python train.py --norm="layernorm" --positions="rope" --attn_scale=0.125 --bias="all" --init_std_up=0.0129 --optimizer="muon_variant" --schedule="wsd" --decay_fraction=0.636 --decay_shape="sqrt" --batch_tokens=262144 --train_tokens=839100000 --max_steps=3201
MLP neurons of a small language model. Each row is named by its layer, matrix (down: output weights) and neuron, and shows model dimensions 256-511. Each number is 128 + 24 x the weight over its row's rms, rounded and kept within 0 to 255. Numbers have three digits each.
A block is one neuron, or neurons of one layer that tend to fire together. After each block is what it responds to, as a language model described it from the Wikipedia text at the highest values.

L5.down293:145130138142083108173100144119109148156138105078102143104142150128118130104135096094153109129125135122108123133125115122145153152158112133179135170066105125107143172155092148134137169097150090073151152145140120094133159178151101039131127114143115115134132147150130113156138098111167156128183094110130089147115147114147108149056108140165140118103158156093169150136148114134088104132121151164092121096119136090137150133109136136161129145156106136156098129086176160173166102149144138125135151127132142137167124121165158143096125126143119105157137145111149133110115132122151153140144087074100142175136120120134147156103134142149164141140131109082180139103081074161154114161105143133079120154086111159150160134155122118102166130085118106161096110166181137089119128120149090
L5.down705:128159123150075129107126147107096130191142144109149128130129132136131118083147140113146096118129119105127120154143083128145115101114121115154134145134097125132134155167105137132139142164122074128127140188124140124110116140125156125123166127182136064122143118146088126169164089142140144142127109111134124133153115073158156134055132146128149106114148138085170157154146098147117120112164150125120130091123125124139140136108129110106162099121107126109121124117134126149175134116160121116151151153169141164103146145114161168121137077108167092141140128114115097163136139110138124102153076120099104152150080124142193100118138099130162092145139065125142111135088147165142147126142131129147112155092096143150177102121116127135130161115115146160126112163134161099100106105095125
L5.down843:110124134107121088133138141136097149157078115149143164121133123122130141109118126122173126126112090094104136157157140114143129111151175106108150162118115158135129108123103126150109146113135117120124159148119153132105126144148101166148097142126143109087091127114154108191152104140138151145113129150158116141129146084135111130126136141124078125144149133133152147137111138129095137107146165146120147159138150157147133095149115147139114128087156118147172155174148148128132135193144157113158138121148136134174081121145193175115055124128113112118111148158106135123087173114133129155107112061102137147114201108141146095104132160123104189149148088150125084106102107096140100102141092101171107141134146116175155116118143101154129130132087133097120106121117115158141106091125090
L5.down975:118094178103142083107150089164118107193148144118121148138125170133112157128126106145161115089120121163162149127153157132128171129129114145160087145134142138122141144160107155156098097125150128123121101153195145115134142156164146111111123079134124134096110086117103145146154092135117131169148150130134127138114148112097167156091154138116122125169156133091100166142089142125103111150112122146139111123156156118103131148139138164072155145133108168140119118175124098096140136126102133139120079097123118195147149160113144153111122130133143144140136170155147134173097095118143172165124128132105109127135112146101120138142152128125159136119132155149107140130124101138169143075130139078169141123132152121163104114093120116169136101126140161082086119122148127150111171120061115
L5.down1103:101140139109163062115171146117125161148083125184126102128123155111152127138122145141091127136113134096129122083101103142146161148122127150087102129068091121167165140122090104101166137158117101179160172164153119102112126133145121186091195149149118092143125121125127159117145106097136139107095118151171117148150085135105133129116129102114132089063144133129163153122141139159127133120117150177160095134131129109174122147125135133162140132170138166106109126132117096114139141109136161113102156124073164118121129118195179151132154156157147131131106124141131137164152120152157124126133137140120080101134144151152094103098149100114140148174091121123088124097102111103114128129122184094137087133102154127141143081126128129106114092125082100103139145123129140143140096105108129
L5.down1147:090138121106109101137127111128119130144137144106115144146154109162099113111148105131134084138081115123104108128146145120126126106151134114163150167128122156133106155121136151114113151116164145145116118143102103097127136106106156116129125091202104116104163106135131135146117095128153091127124150148135113123111137099117137120117124110126147110107141133108137136112129138153117137171149120126059126154126151117146198083134152120177177153159136088151123130094122114094121155153154081117108093175141099123080128102080147142087112119133121133133158110154159109158115117102087149135141078109123129182169124099149094145124136148140127150155092139144146097108095100092144135135182140154146106157100126164134193117111125094082162189166108149111117133116170147075121125127090123
L5.down2332:166106130142112082143154117137065121128131083149133146165122158115132118114163135107150107096127087131096112088132114110103119154110171128161135161120112121136112131153112154159111118078118093131106135149158125072131152158144128134090146135134138121137108145125134105161143109094137150108143123122152103168126125115126115218064114114100178125135156131129189144162102138117138112130148169150122115172093144145139149123103116194107129181173103161139111118112137162123154099124156136149114141078103149119177114145144144153089156117119130133128130151119150144098092137128146125148173107152120129140159123118160124095131126159123133132178116067121137154096092120176150154137116141109132125103140124124142172094142140126137151118108111140129094123190156139136111150127129149
L5.down2937:130132130126160141145154129115121161165166137089120132120145150146113124114168122167142124107160105137149157116096159138130117113109099134165103119113143144096144173155142131144109105072138105129105142133163128092151157157138132099064135148128103112174133130141130090135109115140143165118117103125123098143122082167087137144128125096094111060111148110132196192095122115097115110121087135125149140147129109175146101136098138142154128156154140123146106101134121143130180126126140101144141123145129113138163118159111118138158140144158101194094140129101137119107146167143104112092157153151128166138122107155106124137109130144124144119097129118113070117118124106151149079124126092102169104124126100152137184086133132141112129146118163129131140126168139143099148154201114118
Description: Person first-name endings. Final piece of a person's given name just before the surname, in cast lists, credits and tables, e.g. Celest-ine, Maur-ice, Feder-ica.

L2.down1146:119116110121129174121141147090113077146151151117107157112122140099153109059157119147123125135110127148124186164126167168127120133164159139103117137124109111148097152133148082131149108103173136124085118112133136123090141124135155142122142100128104132134152091147141158094141061113127128114108184121115117135142133143100119135100097094138134132129148139155117185160127114144101147160108139100135118166117143163089149130103164132125158116139109116109109083117086160132112118126100081116137092130140171109134130135112148150132129117074125139134162112102203120114171151117130151140165112096100137146172101118094158133125107128116115121139113141133106114165144109168123113101132123090071085146158053110194169135136119123087121152117128130139162133124137140096118130146114105
Description: Mid-name continuation pieces. Tokens in the middle of an unfinished proper name: inner word pieces (Fat-im-ids, Hen-ri-etta), periods after titles or initials (Mrs., Dr., Thomas A.), and "and" inside organization names (Standards and Technology).

L6.down289:161097154121146076152125148095099119145118137112140174151129120143106123141150124146139129102078114085115112122139082101153119151119095124149127130122129113132168167123135113124101110117147143140137120166131129131142141131108125085144128075141139165100130101143100138153105105156163122138165108128146133148130139145125155191089135121132105189099153128144116104140120149105082142130140160138126137126171127119151094172179120177132108129126123156154148079169122111121149136143160118118151127140130151109122108147126151129132193099169137076124099136137130190117136101149119117113154111140141138143149124140090167141090106108191129146150163152141130116124114142137126134117142133146079111154135136134149170165100133145120152149147115128090084118140167092088081135174116141
L6.down1144:145106123114133104108108118113110092124118131134123151132157110136090139110145119146114142148141200169117085107062107138096092106113134102091111084161084111131124158106180148119136121121116116072174129125112110096144118156109124125134158087147142187104102132114117139173116094139100159139107155129135160124162112157147119095160101127095135159157116106125106112143146127138125101096132111109118159120106154108086134096161142119113143112139103109154128119144122135131120158139117111106158130148083151131137164123127217120138110133137121092141109121128152124128113143079140107094096170150117071154124088125158154164151146116165150124146161147103135173137151113123161100115122114131150154142129158138157154163098101127073107121182164146103164144112116095095148128103135140
L6.down1397:121167186140156135117164138086109110144117181110109121147192154127142118079153144140133131120131083128157133142105156163116083069124137166156125134080124147159103165139115168099100133125125145133146172149108101171144112116132126147101138144139155119163116109156144123151148095174116138130115108140106119095136126161119156151126192135073134075116141121126110145148189150121117125162128108149115113168120180143094088170136092107135141183142095150150142151133116117099187129147143113147119129181141117117143129112101078111154151135136129104072146127151105131132093116155125116088191131162165157083148111144113130127112125116148095149151119149141123110155138160164154132128135135144099148064164150132153084122127122155099138129118118142108096148110127127095108110147149148
L6.down1563:148166182096092080157158112143045135165129132116115103148138156126122148120121144123142124072143090132117114125141109106148106140109136131198123131090148090125076110159098179142112115097118083114114168145149118088106127164136107153127162122141142093142136134104159127137124109121132155129142162113156079113137122129126131197075124109151161091147154103119141169112132120134118090113116171136130121149106103115126169107113117166114122138105081149094084156128145161131130111108172111161129127109119133150175109137125128107106145140139121154123153155097116172087120126133153106143142145125119144137119158134156130120132120123088130142166144102086140118115093151148154153134120184152164178105122121092118173109122112091091121126086154125122117131155148141119130115114162146
L6.down1822:119190149137117103142107114083121135164117117100111102153142117148099137096108111139158101111131083134091163136155046110156125129144120125128061138101134131150090171085145134139134126143111142132099139115124108104147146174124101090134118131163131123108114135121114128154159126106173123103173086132117111110131155093136135135114114152158154131164144118118152135092124145115089112109109121118163114086125114081133124131128114085124108167151087127130151155103121135105145117140148092116122120116185173121167163155084164113168179100137165131150110145109126140117126096166143132140111105107156143157119108122140147091144129150167136110118072155157153115099104160110125131117111071155103122095118153102169151126131122092100143169086115110124147165131136154083105136143130113
L6.down1842:159117140092121086133124154149103170091090122115154138128108100126143129134084111148129129112185162151151154106148066148142086133139133168080099067132114146102142147130108165130119106117157120123092106175069136137144114190123129147092108135136131135128162159095142109114120129143137166102133131132162088104140101121166107137134132142178154123101130139122153130067116143120142137132093122102107131041137120147148112119142141077129151158119123121142136152125142080104121207119126158093144148134129112126110153133141130134097113106126093149112133146148172119118180084194118125110119161142152133132096157138096125126118156128095153117105138104128138104116119131136155104105113136140109146128103098103135083116130181118169104137143153140155131141136126153093119108130142115
L6.down2172:133127087097132104115130193153113154145144104161164114140122163125156109120114137144125107135176131112090084099132094094188100140177110146127098158090105141130124131104128152169115153110133134144136141139152136178141191104117135124092155141132105117116129119145102141139110119150093115162170109120094109150144146133158152123119089152092123118158113151108138142123139112123093142169128159147117127124151106133137149115122168145137086137093143123149121139111151132104132110146109148134128093129147114161137122145068056165122199149128118111093106147151098145150130131131137133171120129130104149119204162120125147131127142146082117137135092160121148126145136155120098147138131138079146115129093140104144127110119113097109127157124137109093077152142111143143081140147099134
L6.down2811:134169127112117144140088147131126109112145092113097130108119151183135131124092143157134164112128106109148118113138146151144145127160157164133166127141117165111146133147124149140065147170102148155156085125125161147168128117120160103098118159128132134139120112130139064113104125113164129089137153163113106081070123113128128133136172154134131147172086108112118164118148125102130115209133108157127126190118109113081108132144121112177121150159135108111174118110128144096093114120163146119131099133128093103129110149103101120139125139151147137131121127113143113118121094153149188098150117130097117126085083138137154142137132116123154135137107116074148136134151133131123122136127159182092109093118094132117132142125107115140155151178151202155109126169106147137095136155140122
Description: Given names before surnames. Given names or their final word pieces just before a surname, in tables, credits and prose: Yev-hen, Dimitri-os, Leonid, Dave.

L2.down1623:097189156100084141128192132131076125104108132136166115127138139092142091113121140077129121171177123140152151096142101114122102151128132152145118105129131116144149098115151122177107168097178104111119170126126143155140118130145174129122109093164115145146142121115106174123100130161123132147156149157096072113133159115116128158124118148107129120105126137161155100132157140093166132089103187137091111125137139123125130108102115095184098146127155096112143145133121097140090162121074105138126107095134132089123134173098121117191087077141107069123135117182121131132104100167095095143095140118157152154154142107112093128147120162148137157138140136124145132165122138126176121116146149128130172112100117079081142121109142140147114144112116113127106137082099139137153141136086119
Description: Naming words before names. Words that introduce a name, such as called, known as, named, renamed, referred to as, plus first pieces of proper names (Abd-, Á-, United in team names).

L6.down302:116139186147139065164145131109093095132152153111149099142105090111161131156082095138124122127156140112112103117117175029124130111098119126137148132132179124105126128147110167143120130072137116088111119184109089111102129154110095115119117083118124138127141102134111114170105149147116171153125128135143078106128163138133141134120090160132085120122126153135116183132117163130189157121123136118114162181139078120165103114119141119094114158145118120126111138105112168215118159139107101105129136131150099131100114095087189069137081124135109101098125123106112124138155144137127105143106128119151092128179153135154101121094096139131130140148129120087131115107117077096132092148125162162106129145163104116144116127170070099145136120145152128129098113120103139149115141117118164
L6.down572:144118123123128132160129119125113101134135123092090093121076144140118102117123107134096085125117150165124111095148115118138092125154147151118130099180176129118123172096166115135094098134137097129119136123123191148120147144131146130149177181118132130059159153103165072122082123177154099134129127092130142106109135151144152120132071080116109124123148149124118082128147099111128155125120144108101126120141134113116126132125155156135142110144140069132157155101149116139121121135139078096072124147118132132141173034137169147126107092109099145116116105094091140134153099111149114129133106156135138155145178153101138134150065168097147123138120123112108133148105103123140127115152156139090136143107122139148105159118132195115094146088137143109161143167075157079103135090121165
L6.down730:115165138139158127110170140090107080187120144070121118127104119110101133113133156108129093156133121140107119118146134127132131101141132108145105128088128145167128145149128144136141103144147143167106109105138159105147130144061074114160123141123126168148149200151138147094114099166127120105109135131150185121098114154117103147118055125133125138157119119133125134147129141111158175110127126141131128127078139145135115117105124128139118112126166196112119151100152151172138155159116164101099159165089143146105168142177145089100104099135152121115128117120176118145169101176160131077143132124143131147153101120165109099147159137135155091120141120136100117129184089105162157143111142070082079096131173127130115129130159125153153119132138116133107129154161130114162134082114130
L6.down732:111129162109140126158143106078128178103120116122124106190166125110148142138131116131170130120126117169162109162158119131121153145109143118182136122160106122111090143129142136124121115094126118140133143116125130137106161102141139139156096142123154126084105123096187117138147092146126146126121130136123150106134151124148098145116148122116135129130181099094141108147143154123120132112126149111125160096105082109156145127122150133152091160069094070093103106155117156109153097152126126105139119151152151133116144142147100107127167112123156209120144127136121128175160125144133104139141159125139140097145132117149138137169179141085180139137109134121130140147137122117117127095108149152115092159138143112114118146163151128107079123144124153171167095118141112122139090169107130
L6.down926:136135144147119149098137162074107140111111152095152074117113145155129148124089104127129122135130098145131080143181154124123162190134145123098159145131197162121140147105119153135131164144117168150138101140139110160083151120093112124096130146094156136126150100158116139130099109179148137116147119135095127119108116125153182140135119107138151135137127106135146103104101137090131123168113098170105158124110164101111156115095153161132113150101137156104168103115080154112148153123128136140165127090166129098117072119128000074145192104110118118120101104131106149142111122105141138170116113088104117105130111126151107159089113155099145165117133094107102148138133096113103159152138127092142098132091108125137158082114126132154119116107123141134076134158148162135124138123157114
L6.down1518:108133180159116144130148108119165131146119153125143113147117119103142147134110131118068138163126145139139163095168113099132134152095136132094160150101137126155113143104152166158088182133184123130108126203123099136154158149136085149132146126133108153111132077196174168151139111114146178118104089125133159156135144115130135135125142095110168160121090120128109134134107119128109118107111131129172140085148158155123116099147119141128063091083149150129169152146138117095148103148131117158123133108128106152144154076121056111134112108105087139146142110087158159128151110095167120149151128123124121128118126145118112136127144098153125109135136145124139131126154110116135138112115169101106118161158109106118165108138149142100136111111120123135148143161152108121112111128125138
L6.down2732:110153098153103159133157138157128150040127134148124147146142138120157117105136122115136145108155153127129102141161099125139115142149110133134132113115136098142139170165109076095081176127112125134102143118099132153131130168098129076102131078102101112086149139117147132097101124104127150113125133137129135178102136100135101141124134076151120126122111099192139138111131151152154113105119091136125147135138119164125136127102111155144103102112119103122126073140150144132118173131134107129161141128092109138100146152084159167162149176173120149107136103173093124137130111113152100164112152161119117161127127118086154145129118165112173126101069110155134119118095117159114147155102143097155119144148112153154139143133158130032150175128141135123099120097144146123122111136139092
L6.down2855:105140133086117083138140101063119123108088173111120131132153099142129108142151126125102095111140097140145115133145155107126118186112106134110161126125121127125160147194109167160159162130165133080090163128136152136119142119123131144143104088118115146155125121127129134147129109146102134122160117103109171147114108102119150129121155154150151122142126118138146146109091092125124121096104136127147157118112114150097121127119133101100124139134137135132138125156110096096158166082114136091129143114152124125158120123157049116147122113150161111125134115191091142183126098131127156136137160091110165108126167130081122104132101133103133177163145147157142130095166118133110108149109163152074121161120125145109111150168123127147184081126094114139159091138158147170113099144080139
Description: Mid-clause connectives and hedges. Function words continuing a clause, mostly after a comma, such as often, or, sometimes, and also to, of and final-list and.

L5.down116:142127130137102118075165114145116170107116123162102147105116140161143113202123155146127121119128184138086103131110117126126146115120129135198129127191105092126085140106127123129137109118151123133098137098134136054154142115132130124134113141180150114142101137119107124108132084113099137175121150116169121065127125125143147134108096091160123088130151104116067138143126103125155119165146144081121137135154152114090108161117141083152140169102154174098107109133083143144139090119184082105125120138146106126102147107117135163159125115115099127137168128139095125070123145169099108151111103140084138087084136129127134151154132104141131134109134107151126159168132110088099129122091111142119110168146109086142124099102120144115133132125119142116184114120167097055156143119118113
L5.down391:136135112119135136130118183140133136155141131118125120145152110138135118138106130121182111119095151150155142110169104141109143115190095149142114084142128135082141159126124123142139157135143142109164120174116118158124142134148145155131136133144121110118113164151120185069109155116123144101151120133078086112088104129124151131122125160105111143114117137190071142151085121099116133114134138094153094158145118100150125209139143144099117115072104138155130147126137114132100136134152132074138160152132097128104100107133157133124121149086163114152120118114108103097104152145132119170119118149152154136140112094117118149141134153128143127111133134172095141110153151112122212176137130132112082171125099120120106124120105105134084143139161151151126115129099118096121077119134132
L5.down448:151125115109146105105151129151095156089160101154116118085136120115142088131109084120109139107147134165106133129137074095109139129121117094120157189138134130130101121125122116106115138095118168126150101154124114127164123104100133141135131136143144123142119129086109113139087159095154145109112152142152092148079110162146110120144113103112161131138141136126122166158120125136154170151140178121124129114097142182155128135118123143148162132156167148175101127101125146135100143117142105140146156100060116103168144078088116171096158113134094143113142154141132129152112087105157172111128150152106116144100119144084136127120121112141146112174069158142075096125131095153107161145128133119160133081156100153160137111143126114103062141145105124160126148193130176130144123137116139
L5.down759:187156116127133141137110101121157163114087106160117113145170130132156144159133156139135081121112153120121151146123137126153121176120121139087174140121138137145139099094131131178169168167121160165152175170094143089148190177129133116175086110137097130065142142116068117106129137076145091113140112139117147135133138090106200098137128114110134150139134116114148142143106134151123145096141156118110128129148122088134170116155118099127150143138145133142117132152143126124093172173092080130124142099090165123096106133115160126137137085126136131139118148131138157107136152145105127173125136127108154153100167074120110076169125140104157118140078149144123138127133148115131115128132153102125093091169122116150111126138151112092091119148149119169145128101155129132174154139141091
L5.down1476:119105115102135103117151139116081150089147105151115140136122149114133124179082120184122123119137097151105153142163106163131114155148108099132102157149124128157145098128122143144124149083167164119079095125152121125115152149130156115095123159124127091135112130090099114172122110110164118160135112083116145127130135094156131145084160154115156134184135115122152179156146108109164109151094164138171133144109165150172137139074108124151123165100128160138123155121148159126140114110137148136084123154106115153127168109133111164101149140151157112136111130080085183131127103154151126123109144142104128089154124141131149101144162107131117108137120133088176125123102139126124126132133161112109117158132181103162162141109134104144132144134120135133120119098110156150156123147148114
L5.down1483:144088087138103106100135116080121158136176127212184171119116116122128100164118112104115151176138163113094143108118170128167112137137151165116101127067111112099147163123128158130109102132116111155140123101115196131146130149131143093146111140138114134111116089131130123089143129124132110118086114131148102120087107134136134121122140139127160099120120099097122146100072103126149132150162147148144108110150148128112113168122136141141124112120111152142181118140084129159118139147134138172108115109155089121132139136151194108106154142157117119112144127122128143137141147114136114163164105161159116140128120173130101106161128124176128148137121122077111140158065167108085086142125109083090139155122111101123128103118062135131100158118152160143122129133143146157166173154119128
L5.down1914:166110151109128105134120111149067131135115159130113125104128145111112122092130113139109177114118164099135130147145143109089136094169164113155105168146092132153135141062100172164121103144140106112124144160138142140154097148155149130128129109135111139112107090142121102149142136133131117120119121105140097141165161142121122165077152134153155076143114152139149111135121140147111110155170133123095139118109151124112117110108099108141124155129144189141165140166177142176087059131145125167137125143115115064125092133134156137109145107120075074181112145104144110177103116116070094101146129133121139130097145159153160165128159127101137139138164109159118143089120092114179120145118135124102149141111127081138099126107143110154104152126106146129147137159142130126104081105102141
L5.down2179:117100091125108166137147133116148120136098073155122128106156132163143155155103109131080128073143139159132118096104150158127144129105102103171136102106119143146133120176135120090120129166097106087110163098126109108151136147141112112102133140149130119152120112114085164160115135099119108151106154170094140117139135143134097145077132082084107069125148110144120203118147165120097158102142110158164139119126136158153164153091132100117135130106118140149144134149095126111165122102135143102102105123114156132139163106113069128109107118179067137126128118159134147084087154091114161068143121123105157126086113133117141096122137125159148119091176109101140119133137166135152089162156163158106128148132160097135159109140113104122129110107122109125069128173109111125123171152092084
Description: Founding organizations. Verbs and nouns about creating or running an organization in biographies and histories, such as founded, launch, set up, establish, company, firm.

L2.down68:121139126131139137117092138120127126141133119088124094130121145121081119116112103112148145127131090109192082135142126128148122157123127097145135105176124147168127137134148127140124161122127124122107165135137120106098098137143133159124089069120111145123141140136199103146129113105136139115122126121141119122145113125103139133117103125141137105121122110091114166128147147120116145127151127103122095166141083146148106151115109139146129103137131121112097160141106161080131171104108119171137131134084133116124126116109135130092133085177125081170139145112105141103146139147149116185101172091154122120096127101157152165112113134111160109137123134135094157134138127093135127159130137109136130185114133107123143109134096144126138137145114113157138137125122125116110105150111124
Description: Alternatives and hedging words. Mainly "or" joining alternatives (real or perceived, good or evil), plus hedging adverbs mid-sentence such as often, typically, usually, necessarily.

L6.down492:144139116114104151128102120115146131098103095159155135098135129138117094120131124123140152108138149144149147115104084121146098122141166126103109133168109143161129141113080138124143118127109105103138130106128086144125141121098113164112154169114140105113163147092118126137173117141151152108098104155116171117121138108177138080107099154152136111111135101125083135119130100136104120105105150118127090129146078191114105139130117114147113096127152060101130129109105109113125097123131124081148110135122143126109152150153111145103115085092131097143102128132100127157131139064124129120129119175133065125119183116120107097147139156136152156110157112110092095103143137163116128109111108146116153154172195162086097103123119087150156140150177065139139132126086163110102149145119121
L6.down710:126107123141077078117068149167120131116132133142152124147111115162123103158154098125150114118113123144143113122148108128136131097095124156123173126112085146118118093146099137117137133078104157135128130154057145114145154166160143136096088142114157138121130106150135125121129150177178118162137144137182150113130110113180174089139149153136127129138128120151127125111093143145134131143130127160127096114151126116126134099155147179153111152125105136154111081137146105113119126084119119129136117142152081119148150168170165142118118133121108108164103115098129197160158158108112161114141118127161075136125131109149129117127118106167110119106075146105129147136103143152117118138160086138104158092107163152113148090120142151135109122123091098141118191117139187100102166151098119
L6.down1207:167178131117127118084135083135131121123156158157122136108126145132172116131158126125150097151163112131123156112131088122118151101138158103127153113111153108109105098125174167146134144133129129115142120173122116137112162167107143108174126119127086144141144115132082120134117114139114104108127092093152134116090140137172139083092089149143166129160158126136117111102152121167142110114130119101099109144079076109090140143105145175136135122109125125149114124099157164145112146149156106143135104143157167156160132128145247149134145145095096113117107162126118121131133160146114110159135205102140129119106144144093143143146105141146159150119141156160095137117150089166126066116100131197152146112128152134139127140116126130134115145139121122103149153191159141104098141126135060
L6.down1496:144127140124159122101139132155147194118124130132151150143115157148156118154140146133130153123119104145127121076141145121148149086111111116125091112146147132150117092116117149140139161113151131131124085150067110172104132149159115105094157172133138067093147107117126168137128131149112151134104080143130102123117088127127143151160141088122113162104136114133132153163124142087128165095138111152118115155135129147117108149152101169137157152121152133152110134139151141138069130138119138130123140138192105116117091147114134124165154106123121132155177150141096135098133161127074134122143148138130167114121125161174124106127151135110144108121099094153118099136112092146125125109124118141152159120082136110125138103128101146117155180117074144128143102112166126135110105132128199
L6.down1784:096107130144125146095123100160109136152099115148133098119115128146139095176126127126162121121100129076126147098121132122134121132133108139121170161154138088123124116119144122151132131142156169143126168103137145083142166139105134069084144125128163132152113157100134164101063099108152136118123133137166126117104145103147117090114145144139126159132113124136124111064091087153137115186141131136118138100104120111145104132138132142130108122117157170153148090129082160126118158109124106142118147171126086114120165117087126131122115113138119116119133165111136060153108074114162107151145138105111107153144073149096175122143151161129111155162060128146157152135078151132168102114144132124095117117132110107104103159112094109096096095130153153138158078106168139125117158141113158
L6.down2066:137155141128096110127088120100096114100132130102126166131098108111136133155135136106145119131164142152140149134128121113120142152158175099137144100065110152150120104152160130132120106105102176112112120137112117142175076142163148083139140131165143122084118139133163126144113101153138132125126146138164110120157134103125115139130112136112152153117126125138121119138128126091143039125155164169119139142145104110128102141108168115135140149158135090115134129096128114119108116163140148110127154135128089096151130158124180145132118153102085155109138113150135145099092114113127106139141120114134118156126126114148148136120141121152135142104124105117112070121098108116163134140123173126112141156167107106152138118161081114162155156110109120115115086138138120130104119143124080
L6.down2275:116151132093142141116123155123145114136154135150092079071101097091117105145143115156144125131104126126141148127080093108078149135131122097158163160131101107137157084140169126162166137134172149098111102121116110139172080140149144102135094109107141133114118141125109112122135122155165126151117074108157124119150161139152141161128137133099115134174123144157117146133134139147125084154107150102095114199099143172085118152103124169133133113132165118149135114129109138078158116118172089111116120136140109130109135183116194143133192130113127167115122159116166101134121143090131129155104139167125122130147120149089106162147176139126110111137123165127120109138118144136152097124117122129108085185148126098162133144100092110139076136178137134140133106107111140121129109131155132
L6.down2780:126130154152116135116115124156118134102125151154101143095108150117111086158148150101139134185082113116104147137114061098117151153156137161104106172120134121104096133141166148119123139125185195166152149154132111124136133102120099110112151129154149118136121123091119160195159119103113142103104107131158126151133158128137150155117136121138134108134116103092164151127125093148130105132160158049110103122138127137113137180106106135134124129086148150104102103113152158135070117130153136101088121107143065122157150084146165097134136139112109096149108146143147060116114117148124119117130083158082118132100131142115154138119147145156153184118107144125137115116108115104118078116105138102083148123162141073114107110121127093114143125151125138105167075143133080100108111112142097
Description: Before an introduced name. Words or commas right before a new proper name is given, such as known as, called, titled, renamed to, or appositive commas.

L5.down177:141082152139112107114087130131096122104168150137083121104152148155144182148127159120112155129130104098110117131101120145113181129140111140101113110102129122131156135160124142159111117161148131153128145105127106125134139156089113127127080156097142142101125188084175127121166106125121161085136081148168180123144145128100137144130157131150105122135164117107127097136156116129121140093153145159094122142088124138130102124114158156159098129150113119133138141097160145124119185144107140124121093116108105096136159144129093146119154132143153110123126078119143122123106144196189116138138139144102178164091130108120080121107099074103152126150162161155087150126112127125127144088161127090119087118131139096116160117120118166141109091150106151126132144128106143113095125141129157
L5.down581:140100137111133091139104139125129088197095119119107132124131140156099147108117102133106101128206137100183089090121159099115137096102133108127097136118125103098130118148098136118144110106119159136102127152106114111155127140151119148103094112144111105154164161141082093124128110126148116140120123129108174177097114103079125107121142100135138125140122161128100160087118143135133159101133167099115149118172112120084144114086145106088156133128165172144112111125154134128146113187153109136141112155114160134109149127185201171087113123142109087080134107157127140111112096140135127108151138125127150104163155157106073146117094085157102147104128138126084147128142117126144124131160131089148122130133114118124115131086126122114168154095137093125086141130094159150140131156155157
L5.down708:131096127143157152147079103176110120112098162107147130120143121141082151113103119107124159152139132130169143134095183155141108132127171129096092097144120110096107153133122136165134140079120107129114125121112164066144125123133136160177077113120146122143150094155120132145103071116105136093133126146132154146136106164101115149124145108113129124103108118065130113122125150086117159101148091135095118098133091158124133116116121133102115124141112129150158134124145139080077110151103106130182106158150119129119110120172123113132126135181113119120150143139153162147134127151098150106137129096131139058090091119137101109140129131130142138134140126170097112108163148118116145068141133163162115087142140129118149126207106149126142068111134164175173115094144084099136135117122165
L5.down1079:084137135159130073112168094095114133134112116111101144094140138127103102104110141154159122179181121169126165114146162138149128137118086138098139117169132143118119114133124135104146123145117121158146162127118151125106094106118085164100113158101144152137150122132182102097123121148146156125117119134107158126124124089123142139113107136131115126080162144142148139143068105105168104111116103143137138121098159129077146140094106175109121184145110107138111155152126123116128140146125112129080135115100141114123126133135091134111136116099128109115158089156109126132140113136122075131102118140147132116088154157050139100143125080159164166101117113136101181145131103114059113148130118121082108106108140119120114132098094161109171163075112117126148115144122159132121154135151159
L5.down1371:160143151117163156084179108126094093156126120078118119102094136134099154157131101129100126166161119156166126128106169153108176159095150131163111126124083143124145068107141123120148100154116123122108114099146101146113061138108128165103130092144169123108178151167104097119114115179116151149137122109142157115143144088109146129087107135121111088115157160101108123121138105059144103091109167120102109155140152133144145123139134114099170098090122187093135157136176126097113059132160110146160114092161138154128148122144087116168145159168125105092150120169141108185140145154157108125138118148092153135180099157149114114117106154156126083126146127142149169148140138125158153126141137126139108119087137108126125109139121113145117137126116117134099147101103145103120136114132128
L5.down1981:116156117148131109112119098138126111151157123137126120121100090141106120102104123158150103137141112140142115113144129149154112106126141131173118134113122160096140126142138115159130110109115144128125157137160124163129125115133137154148097116098121146143165165117103101167081149126137072107167121146106194123162113127137148143121070145155134117125065156101119139123145135123123135077173130118150138112107150143109142123106140103115107109093116170115127141127135120131128097138174161119106112200144152111151148138142108161117120106146155133131162143130156146171148130127141109103165156144112136131107157141135067178130113076131130109113104114116145141149137106103141156110097143119101098164160125120130103123123161163127128130118097129158147145128132141084140116117123128
L5.down2213:099159178138166139139104096103116131124155171083137110183174089132112124136124120139143152096111151150136153092138131157120094121161141155172136099103146146165146116104126090124175135110094144134149105102119110100152135126164118128149110120155134115131120140092140141160166110167113105135139123081164148125143174084118092137183102111068114151148154138122137097129128113136163130083096065123140119118144121125134169107127113130159099131110112103116122124124143094166124079142090135109158139131142108139094123124164144108084094147092148120120123084115146144116159097151114130107152161072117136132120087106161141119165128135113131121110097100142145106126112088131164156119129095135099096132109136076116177126144105127105165140122075159122121165114122105112161120181144114
L5.down2909:081161139119176117113154123149097094118103145154127103136182092128115133091100117117127101115159127147159111119112150158113133120113121103155090129115135104116128142140114123145114113143108161120166160095149158177193139151137142135134157113131157121151149150143132128150106108172082124103078152145149117162148149170126162123145145123090162155126081175085124122138140148140122143093111158142132138138125157120128152115123071120159122123134125174148103148165126151143130118138116166119131130185139140134152137139129083144149111154107144109138165158105138146087130121148113145111142134090126138137101097122120126135126139071147121109167116125115148140139107085146152126088089095136137164197159114127117083132133117100082086112144104115180142090120177144111104123135157143
Description: Verb-introducing to and modals. The word to or a modal (would, can, may, not) right before a bare verb, often purpose clauses: formed to oversee, would complete.